Weights of a small GPT-style language model, trained from scratch on English Wikipedia.
Training: a variant of Muon for these matrices, 359M tokens, 5480 steps.
MLP neurons of a small language model. Each row is named by its layer, matrix (gate and up: input weights; down: output weights) and neuron, and shows model dimensions 32-223. Each number is 128 + 24 x the weight over its row's rms, rounded and kept within 0 to 255. Numbers have three digits each. A neuron's up and down rows have the sign that makes its largest values positive.
After each neuron's rows, "fires after" lists the tokens most often just before its 100 highest values on Wikipedia text that the model never trained on.

L2.gate108:155178112122145121102119075137156156147136102137121120109126141137120121106131128140095135165139143151152158145125153103164120135157136127122125152119147114127155153076093097148113151143149132111142131089135160155117123146113139110157161111092133158157175116159102132133127115135077121149152121117118092101112129146180111128135107144153183142161156148157108128133130132155169077096179123124082133108151150142175127139160131086129142124168145100132146141092139073103104167152137132166156087115124147096126147103129116157147165117129125191091115134122144129142151140133138077131
L2.up108:092131147122110106154058095101131149104111102155119120111115113141089104125114125157129151124121148131112113124156095121137168113158122117124123125136149106124132114110131067079161151149134138153161106145106170097168127153121136122099138110121122143115155123127106112171133129144139127118127133119116097146111151094107124122125091104134130134130149116185128092085133104160126088111160150136129097113116085133147128170144170100109144183146128137141152098135089105156181135128126115163163088107114135118140059102106161193142121126131138181105138116121109156138079101156108167115
L2.down108:102115096166127153159094188158111161074116133141136091082157157155117138116127135084120083120134132170161101126148126104152163107147111157108107133137121102153150124102102121131180119114094148170114144167118175108109163121171132125141117099118095139141120129105157157134135122136144141102076149118127123150135155146121108121170103126127116109156135146134126092106075157175125096131129169133147094103144154102144126109168133132133073167131145150117111113130122144127161100136128150144118116100135140090103087108135141177141137105130165130155105123146149138114078143160121160110
fires after: " in", " of", " the", " to", "ing", ","

L9.gate175:146124107082169146146139132097158075135160107124118159143143101134166136151134091155152125185116075115128124136080138155136128121129100129116130130147128142156125136111118128152113121153098110111159114142099157148138134132112153168083123122156148120142151096119146123103121121105135117118121068121134167126112155117111134093153146121145137155164132121172100145160107130106180128106127128119153187149057103168116141090140172108118163114096116123090164096175096106120135136147119125160135135161127157122145136112145148119122158146128121106107100124140080103165127117145125125148
L9.up175:129124126124163128157107128135112111105127114135116132092141078160109118101109161156158134171102115144120138115098097086206105147148150132135108135154136094098145162140148112141132160111118083130144124099142142130114109141144134108103116133166141106152165115086132098141103098160125116124099129129099141147168090120110142141122127061175129139102121125092119097096117110122106138130171097086126157110148111144113091085113150086126153116137160125119124149125156099126162135121107111118136150151141062119144090174129115137132151162179174121147152117148120174117091083156103139173
L9.down175:102115141147154124114101181125105130140096117099135147134129170121118142130135107120109142118117092119175117131093116166157108139131139170144134147149122133142137156162091134156121173153141133110130112106135159104126106131129088129116086139079114072141133116135136135099073120159131173172133127125126168115124143170095185095137108147152124134102122135126130112158124122170106116148117091089147136131119125105164128113134127095147055113145128144160125121151085150079119108177117129143114116182104140097138110126148132130137120122160110148095134128132155081111101147140122113140
fires after: " ", " to", " con", " per"

L7.gate443:124151135158127165109152133181132149116145175117102139140129122123099142145131145148091095105156106136125154166128152153094118138094132127136147133118087091126164118129104144110074106099129159128113105130130135140114146155134106145093135129164103131105154110099080107120121121162135144142132114156135165134146123169112124138116136103135159134108120185095120134155072134154101078126132124107157146090169133099107160121160098155136130098138139173159135149115135130169115147105130197177130123098096157089102106106110128118097125156148158156096099138106109144149143124106135166128
L7.up443:139125115126179160135123136143129126144107107140141122081163148126133125121153143163157141154134141099145158117114155122095149166143161157121076141110080130065123186111115104159129107146148149078114107067134200098137145108133136105137166085150086123128151097119129092125110122146163138121136145189150147091133112168136115125143149100108130140138117124152141119142133123108138095162145147134138108143111088151099142124078144137069178114163109144129104151163136147083082152115143150150114092133128160147147112150145138144102105174130138146141084157117110172127151132139128145121
L7.down443:129141169123136114135128113141134122107173120124106121152110141101118151132125096140074136147147146175146144104129122117154105103142079111110155140122134144097118132133141107148148157133080130115120102087123139115117128159159127140133120117119116097140113112123120117159132118121158128119090148104174112114200140096138129111151156131169108130142140101171119069045095085136135118147134121133088176135100134163145104173137172158141129165114082128086161104144146115133138132182111130122143158119112143083092132122151108095159092173107106111111108155134161123114188116096100141174
fires after: "s", "-", " O", " S", " ", " ("

L3.gate230:161115121157166131092127068135168129119138152175152132073138170173110167134144149147078126151112131118165125131111133112115093163136134122133159147130158139096169096113111128115124131101148097126112105146112133161137156142151095116150117102136127116141158164131102093160124139103119139115124098094099120123149089121118107148154144115140161114135109106097115123121097136113108112156138081118143095100147137121123103075136150173131134131124090132139137091155129107139088134093145121138138143116124121146130101150134135080117110124126120148183129108094133121133145071118106144152
L3.up230:138115094186154096132126071100160118112129140166143133097155165165111160146148135110092117132133158124179120136117152099126113157104130146125155160127119132109139121122133165113136077133151138118147117135139125169172141127113091108149116066163130103138154145156114083132119148103143116070135147106078143126124104137134136139158124154107126100115143124114092164126103119107118124130128083154163114099121107113161124099120141146150106110144068148136129117140181121130101139100144143143145181120130131182129131158123140081118115113132103159159147147118119141133185079108093136143
L3.down230:136175130143146128157131109145179139138137117126096094094134185153133135084140116114111108117125102114128083153124143100143142147159121148103146132108113116156124172139124144108121079089127087125142121150123147151161123145118128107143155087138094096139103168140107112111133136107118100122167126127114180094131119114134141144146108144147128109119119140126104164127124153109113129172118117164120104161174072146141113131157134111102104112119119155110114132165105142130146127147121134150099140114104125167142125160084125160125177092159119127114165117147119154149118092135095147118
fires after: " ", " con", " F", " W"

L11.gate181:174095154168132054126142124116105145126121110112127115161086104134127160157090135139120114097095133124109111162081128119120150102135136177155133133186105094157081115121176136152090109119128129117157128174118133115112130115126096125165100119156119123108139095144161126105113113161122135139142123102150114164078083143120129167086146115134141159120120126109129088099123138156162143110125131067148106131111088150119141127090135137103185081177125135151139147110095141140151152165096154095125136148143124118128127077132136145096105141098132141154101158145125134160146105103136089108
L11.up181:123141098141117122123149154103130102099115166140147142136126101152136124121114119142116118121141110160126118174099176121106108141119136167116087109119122079095132147126133147099106134112107113107153086105130121117146156122117156123166071090162117138169119082124147160089098162114104126125118095131096154077128146114132130104128157109173141122140125114133117117134109129150161139134108116074142154170184182155141133096131136132137135120137185109098119153122114107167172139131156111156157135119115157140111098091132118139134113118110122072120141136113149122126122116103108149078
L11.down181:149148137163126093116068063144145133150160151113122151111156131138145114153102105140116122123139134146109142151103160164113122096084108118172124146171123142164132133121147112119137118130131170124112117132102132140124118138148098138149135131152147123121141065155115118130119123154144100159101114119134101118069088124123180151067112099136180097085123127120129124139125084138175151133138162076106146147142128115088145124125100130114169130158128132138146117160091164135104188122110150100117132140115144155108156150170150125115121140089150133100152150163111120142129111108155096143
fires after: " ", " (", "0", "-"

L11.gate555:128102115099135083114186102126177123085111132084108089165113093161124099123121134118112108123164159106124134123078117112106148123123099154106130192101169127122117133146141121130129147092036166136142117135102073127120159115107160161113112075176088128136183122110158094124187128116084115066120110145122124172132137112137160148114136156123155151104102134144180121165139114135152106142131138150125109149131124150129136129158128099147150127137118117137106116138128127139141161138150128122114175131081130144115127166105128127123102139120146149110117145136137102110134142166158130144
L11.up555:149146156138120106112125093159114121123143102131134135144109156092104159137183125138138134133127155143109155177117139151135128129122125153113130183128171130111160125138098148105112098137062121133190108148125155114123138161111146135160080128158092104165137149087104097133136164101092134126124111098126157139081188145158139133112149086093131129179076135096132120110128128128131116108143132139154097132121108148131117142145149165119150119131163103097121080079170119156129147155122117086139139116128107123126130100150080110135126145108143140096092135087149097133129150147136166105
L11.down555:105129107159144114116145088167152107105111127129152137147154122109155125162139141128149142082123097107128119088104157091108115115131097153129116112189127116130096113089117126132164115100086114134127132119149127173137162103139096161141094080125111115144128158129120061174171184106147126095101130138143117147088107134135192115136110115139149126124134188155149137089158092120162092110149120140144157089164128118159140133144125117104143139119131108144160142107131151113177150105127099090153141122114137168149130168112140131118139138150107126147096146137162139129119158139155118129
fires after: " ", "2", "1", "0", "-"

L9.gate627:121135132151133137147151156147124087101117134123128134116073089163154159141129138101186150137117124120141111143110173146132127110135125100135137114124111155121131144130091156131127119156175153135155131164139184112120082089074139125113142118122137142103153143098092152095087111142112093102104139116168152092140072100092141144142120109127137125101172095109093121094128118096112166149135146155119141144146174126136108122134120146161149098192103167124159081147139158150181108107173126107160156098124134101138116142113139155124118115146105112111155147134162142138156163138121128123
L9.up627:156140136105105109108175107153130151086119146180153131153107141110113095147100117071132146114101141155106104127129139124137103125135125173081111055126139129126094129123104090117149138136125103149092107149144135098116174049153191141147127123158140103107163139100106122103090148141124099118139130094117130096142122123133120110086103129155153175162151141084156150116157092171113085150140119166126155130162105096134091150144135143123125116127124134153159100129152133142168163145168150129094163132143134124127117116122153133123147149161111117129129111181121131118152108101130136151
L9.down627:117147151132099126107122101114137086154152106161137141122111130135075140105139101156155127114128102135121128124141132165136151137133093157122120112120133113140079072127166110145094150122155126160145092118167100146138103171165127125132109132174122099172131122103110189102151109141139138132141183150112133116086150152157135118147174121098160091127154133109114141133121107133112135117094165146148105152116128101145109091122150120153090115166130126137119155164118135124102121124149130087103153127087155153122127174128126105130086157150141148128124138098101093162167122123076108104
fires after: " ", "B", " Ball"

L10.gate542:121098134142116115161142142131112165120166150184172175174156109135110147152162080143133136142110103106164131105101097114171180189132088138173105106148135105135126116110119131117100143184115166146126142152148142095139120133123102133115119125133107153144161140146149093127167123174144105135179114132109158098139092117143096126107112081119113165120130147145127079161122106155144144115131161147143113128119134141147145126106114181125083111136123159126132147123157163130147098168124154139129118115143117124155121115123117127069131161140122125110095130134079122078099123112147103104
L10.up542:153135160111107165102122144136106129133110128150114138126096119129127116148111122121177140152112137135127117102082137094175115142151121136088146107098073077117124075123159110099154129130109136141175136119103126136091127148097159103147144141143144066098141099141134103148119104142171117094161104062117119141156129099105085143128116111150175172118131150156128133164097138135113139141119140092144109161115123153138112101133120136191163164134114125114135130154152138149183116149164108145096155156157140171103153159147131146097133150118136102120136118135154120117078105108167133110
L10.down542:185163148088118131129164140154105101150126100127121107128131133124120122120083085134140149114109099099151139143086148114142119135102062115128128075140152112132114113146153140088141141117105147100089123083166111124106114156106130154144093140147109130117158117129116156134150117126112090132163080137093170088129131100121144117125170124148112132148132068168163102165149172138183083117118146140094145158104082119142168105144144113148130128162128099118125156086122146180106142138106122119108099138159123106085174125148174131139107104126111095128120089151118137155101133108096142092
fires after: "9", "–", "0", " ", "5", "8"

L14.gate677:096154112134133112147124159128119098133106077165133147131079109156154138120135140132129122115110154114135088128130156161133152107132134088110144126068141114088127159116094105094138149135124100109145105174123121106126126173060127154153137109137145162059118130091125153165129151112133160143150103104138145151127093095121100141134115127126100175126145127121113088163172125091155153132109152143163109134083126121106108138060090150133156122153110104122112108146111167128130152111127171163119134090115139098138140129108115111159151130106136154118102084119109146114079124143133151130
L14.up677:160127106153121154128146132154141092123136099176166149126111158150136106168149139093157116102115147089132100148099136128103128117128100134101152083121127143169102165131134138091156123154139151149116148126136143120127134125114122167138095113127151129115116151079145101183138127162134107156102137154122133101119143108123124072102090140129072154153133134117096102135155112142113113144124142148124132127140131154105132133059126114134093096135134148103139069125119176120169157126159143123131116118163178162154104105138116145128168121105122139144133165148100106150070146196097119124
L14.down677:146178115108127112112138121109095095131104117147082119108142168108166128142084117106127149125139149147109155092119087154125159145086091081134136116132090092129129168163065116169146102131093122143165153155132183117121129127128147095109146101148142149098166148113137151111102100125151163118127089169143104115117130130128127089115131152129175078119105107107166112105160084141155122179099142116132119146160133111113140147129152079099111144150126107129144071168116108128115101143110137116171127122161161123139109127143110113160122126122109125120124106136085091130156090169129136127
fires after: "0", " ", "1", "9", "–", "|"

L8.gate503:148107154149123179113113084147195120110162127131100094176139151173108139098120100146107139131117131105127150144165137148102117109112118094125092143130145125109162143140117129109116102165112142158102118126126141097132147160101128116140106101131111140101159145116124113130107134103111155112135096069159134096119125102135132114118113134080151102138117104136114150101113149141172123118143117156098090101152141151142147114129095158114101088092122097098139135120140179177134150117130161151149152135132155105107131139102106107148144129152107150138135117102108149141088136162117142110
L8.up503:148123140159120153141106138179080152102153125139135130104108133174103123150115135131149151147146098111129134164141093121145097174095124155108102148130120122121117114118120127161128131136094089106132112115122152064078136182102117136058072088161140130106146182145108117140134165146147108133173111133081157127173127153128108130129108067124144145106121100114124132128112076117153117139083099116117142098156124109105150122073099128134151110148106119108117153136166113116130131135149118119146131153084141111173132125145098140119134148077118130116173116104117108102056132135138119164
L8.down503:121149111109101160148110124118106118099119103112110100149115122163165112151075141126107164077087139129134121121163138107081147132122130080144078105087159150120156137104163116121109143124133130114142155112122173112106135171134158162139164160127134184153126141125098109141161121138117101142117076123130146152149126107122144154148084116150121089108145116094131130100119065115167075114143134150139142135131083111168169128115128156153108146127118168141116168141122092143143142168127138102133089148151113106117113201121128143183105118133126123112101140114114133111127098131117118102
fires after: " ", " dis", " (", "op", " con"